Weights of a small GPT-style language model, trained from scratch on English Wikipedia.
Architecture: RMSNorm before each block, rotary positions.
Training: a variant of Adam for these matrices, 151M tokens, 4609 steps.
MLP neurons of a small language model. Each row is named by its layer, matrix (gate and up: input weights) and neuron, and shows model dimensions 0-191. Each number is 128 + 32 x the weight over its row's rms, rounded and kept within 0 to 255. Numbers have three digits each. A neuron's up and down rows have the sign that makes its largest values positive.
Before each neuron's rows, "fires after" lists the tokens most often just before its 100 highest values on Wikipedia text that the model never trained on. A number after a token or word is its count.

fires after: "Ch" 30, "cl" 12, "Wom" 10, "b" 7, "Cl" 5, "l" 4
L3.gate423:140116116149118083161166131165136124137171123161174201158153128157111145189150086203168195091129169196144144128085124093168143146160176141146115075078124191135087062104169079157171069175178131117111118087110167152166120181099108140213158091181096142119162138079146086174169137164110132161142123205168158158130101153100117133106190118147140111116115128137132104087162143117123138071163167109149159145138148132208078173147157114124108151153172164100131135141124102102152179074101193159139109147158138125124167154156154146088166124124166117090112129127154122118079115104153117116
L3.up423:128076123146111102123089190105170193125227148165135071141148094131147137114073230164106078091108118145157134113120171151143104158134144119108091114125148141120112155161134177107156128125140134137114092097068166126089125139112170166144109104095085144124180132143155190135111143140101181073069097109098128126118142139124128096085141192147134133116152174099142122083146118120120173117117139189110145101129159160099116130086130117079147124101148159100082170175195129127116169075115158130144115165132151153078164095106074045082159179136101135134150168076126180105114162101148219095

fires after: "P" 22, "Ch" 20, "served " 19, "member " 5, "di" 5
L2.gate140:148108165124159093093112147122127060111064133066183193074155129172130108203163105163165148082123161135110143136086155176123151214177120143122101107115156121148142130148089097156135140121073122194132153149145187124097130142124104132135166128169138133130073162151153159056069126108158121128128048199140126125090128141154118135096177144113148095125142141169163107160108135174096134086130151128110176108157131162136153138141123087144175153122145100093101113195090139116168131094114171159195159130153129070156089143157102197129093131127164116137121133150184119071138118075138218122
L2.up140:155089124162111106131068159169119182136123113090110184111145189175107135166164139121118144125162091120145065146109118117141037160116122083097137128131100190157092178062130141150118164117171105159128154109102124114094151127124091171146159103128107163122144128076099097069127133174255147085159114138135093128146109112057164095067114131103109095157143098160106178148132080118110143134094156124116155111124140189170142186142150142156149090119112118041092123143148153125149136079120127140156115125113134087172168112081113128051147123117172105153192166160124059124150106073150195191

fires after: " " 30, "p " 6, "ed " 6, "3 " 5, "a " 5
L3.gate314:188132107172105162124085081136111115188135122169117153119148146137100096121159128180041148122107098112090132135079065122120098130116144071086132160182132139130128133155084110121121098129136068152112184134143129121121149165055121170107140112114152121088121101144107176060093133170097102105169125147143078165108136113110163096143160062120079140185111151087107157163109098185211203060115162104135102113114116097132135120114097125167116128158126132145054093125078096155160170086115166104164122151081129133142096124144159169121157151191147063138112129055146215111121159091120119088
L3.up314:115192065119105134143110103152112128137146054174080049133148115085092165122153136116100130086134116174112087178135093138121091110093132125149161139163116056177135113143079090130141096147123121147119123113108101149174110143090172118107082077086124090142165103100126109108170137103143108099150123108150165163117141097155128134148107090130081167165199178140090114177146103160127117109133142135058194129059126082170095113110045158101095085079118155186119099106053079111108175084135152118177075121088145155167118106166116135114083136146137077150117114127101099127103105107186066099

fires after: "C" 16, "B" 16, "L" 9, "S" 7, "s" 7
L2.gate191:149121142146160097086177122166101095140095160134110066150087147141060110160177162166162109072133137189156037096201149130191097125118153124129121152179109141117148171068128109111172149164137130138121128113114164154133163177107137109139109056088159135136035165098177181120127146144126186172140162160066135101110080126141151093118125078131148118190154139198137125122114095166119180072119152122122125138083210134094125163122092116135127116144150079088068128162084151159188118086117163119177136135159115123096130137160157148070124128141091113158195125150198139106110138195115126096
L2.up191:125152100082162114120150124111125057143116185117136153171122098153078176119133137158116108134183144103123141195205129120161136160116123092106147069166175174086133133039182111101142145105132129108107144092111155109119153173143061152082147090137166124129048152113139101145115132145166094064154139156134153107162181126126144083148122101141148093129142132176104139080111067158161160110143152088136093113098197148071099143067191140100181132109185104171149033145115163136167090119092145138135135095167143072110113129175123154051140160155134154093102101105127104112089109134180137130

fires after: ":" 36, "0" 13, "3" 8, "′" 8, "c" 6, "4" 5
L6.gate139:165106183178128137102123125095122068142154141073147133121153102214124079133095188178097167125168119127096115088117156122154136138112115141136139141098147123127112065179147089142121052153088095076106141151139176140111148136111119133149158119095120180102119162178177088121143132064096108154160088142115123111133132162117171063162173172074155092116155160116138106136141124145134196165082163061189137133147113118143109115093133046132148177148091134129194124176139078150169043183083148149132159090159142163142110122150144105101130127095113109135153135194156182118054150135121117146
L6.up139:114171150119154161152118170159138162155139202163119075188161127097168066127147113165205122155173155137128103109197120075095136120100105113150105156125138144133114119108123149154122120145067119092082109122162178200116156127107076123119152114139160102152144100150043095162090139136049155086081120144147145063091113143104095131109124106095107105111154151039092105158139074115192153114169086131101121132128170141144104090137129198087142150130150128103101063119161116112154124139100145091077182128107147127112105150095115091126097168139142071110081136124139151142163152179135206126

fires after: "1" 24, "0" 20, "2" 12, "Best " 7, "3" 6, "was " 4
L6.gate343:129136156132094124085138149157106138113169119098180149197105122149082077083075142170120132138137121091124171176116133130152155125132127149147094050130174184141130150186151114107078113112157093071097202103067124167130111099132103139171139130074106126073167129102099123143095143140138112147194164092088161114088082131093120148126140161139136043126164172152124127129068046125066111151176130153101116117104120128186131153102148108099141133129143126079181107209110069143053182160090106130114164186147105172124146137144100158099126166126103097165136106114195145152114064147081148136
L6.up343:154141108167119108152180144152144043147166149115159069122093159144146079125091119076155086075123176185099150163077100123145121072148168134148060132115107111069142182118122158133098145142139102100148137154121085095193149102160181170114116170118147152139165158156109127158157201121171121159166135132097091090068143097066112124110157106126163101173153089196122153107184110173151146131161192165126058138106155129187172133104115067122162118176194096126106130123146143156142111134058123101110147150143112177105166131167152127182144160130181113099159166161123127148137124088090137137

fires after: "s" 14, "S" 12, "j" 11, "Cor" 7, "le" 7, "as" 7
L2.gate405:128110125135129122096146180140152145105118125136151134126086136153118133159109103170116131094098171155103115079110147099191097201175118111178076087107149178140184135124165146149126139166127075129126139135091145071079103191184081096114097063178167137146167154107101163148154089116105135100088114135101150179085150128099201086137184169098127126116087123172178099108109138212145183094121105075135132129120102161163130137059102119171181141097105125089084110177145118181136118111110162123072134170156110162072044145118104112151152132102190096108141129135194066108088103106144151147
L2.up405:139140119156152125072111124087133146133083131145133067111155150125142141120145156125055124176069172186111169050175107132134141135155106197130116132202158217115117116116155159156148135149140158136107127165138129062085129103126124138043125166119107062117068172144169152156081146097128157105073189157140140165074111159152176111179140125134171185076151184127164101167113147144117143100115118129166132132131106153100102149182134078169125069122165071066130117077130154128141083193080124153108119184108096088144131124101160098169164127151101141125169089130120154121161189079101104096

fires after: "sec" 17, "D" 13, "T" 10, "N" 7, "ener" 7, "Sec" 6
L2.gate26:117094105128181112070150147102109123185148164169142195130138170178149178105182116125155083099139104127149075159115145181094147141103128100153132169115175129202182138101145125093121078149073070136111098127149124143197097156158133137119143152148133174107121118089129090112125125141082158154077099121189161156124136115058074133088121102084009114122108083151140092099097134180153127107113104127144198207142098097169147142124120110129150110142093127090087078139130095114131127149166124148106128096146116102055139084098105182106125102119080132111107140152180128090147071115168075106
L2.up26:156124083131137135098132109129107143155149135090165112094080131151151120095071160142090122106147062116099099094173059142108120123080171109121127088038206131117099116121165120155170109124140120128143171135139128113161114111126167147075118162119119161101056141088128155140166120151158120106118171139073079133090090155077101108186188099111130136217156119175096179127107124151228143068155133091140135098146096132046149072146135099083135149165133042164158129163138104094148122128110128124151118162074099143099119113051133099145149151130083128169139150128201122121153127155146137078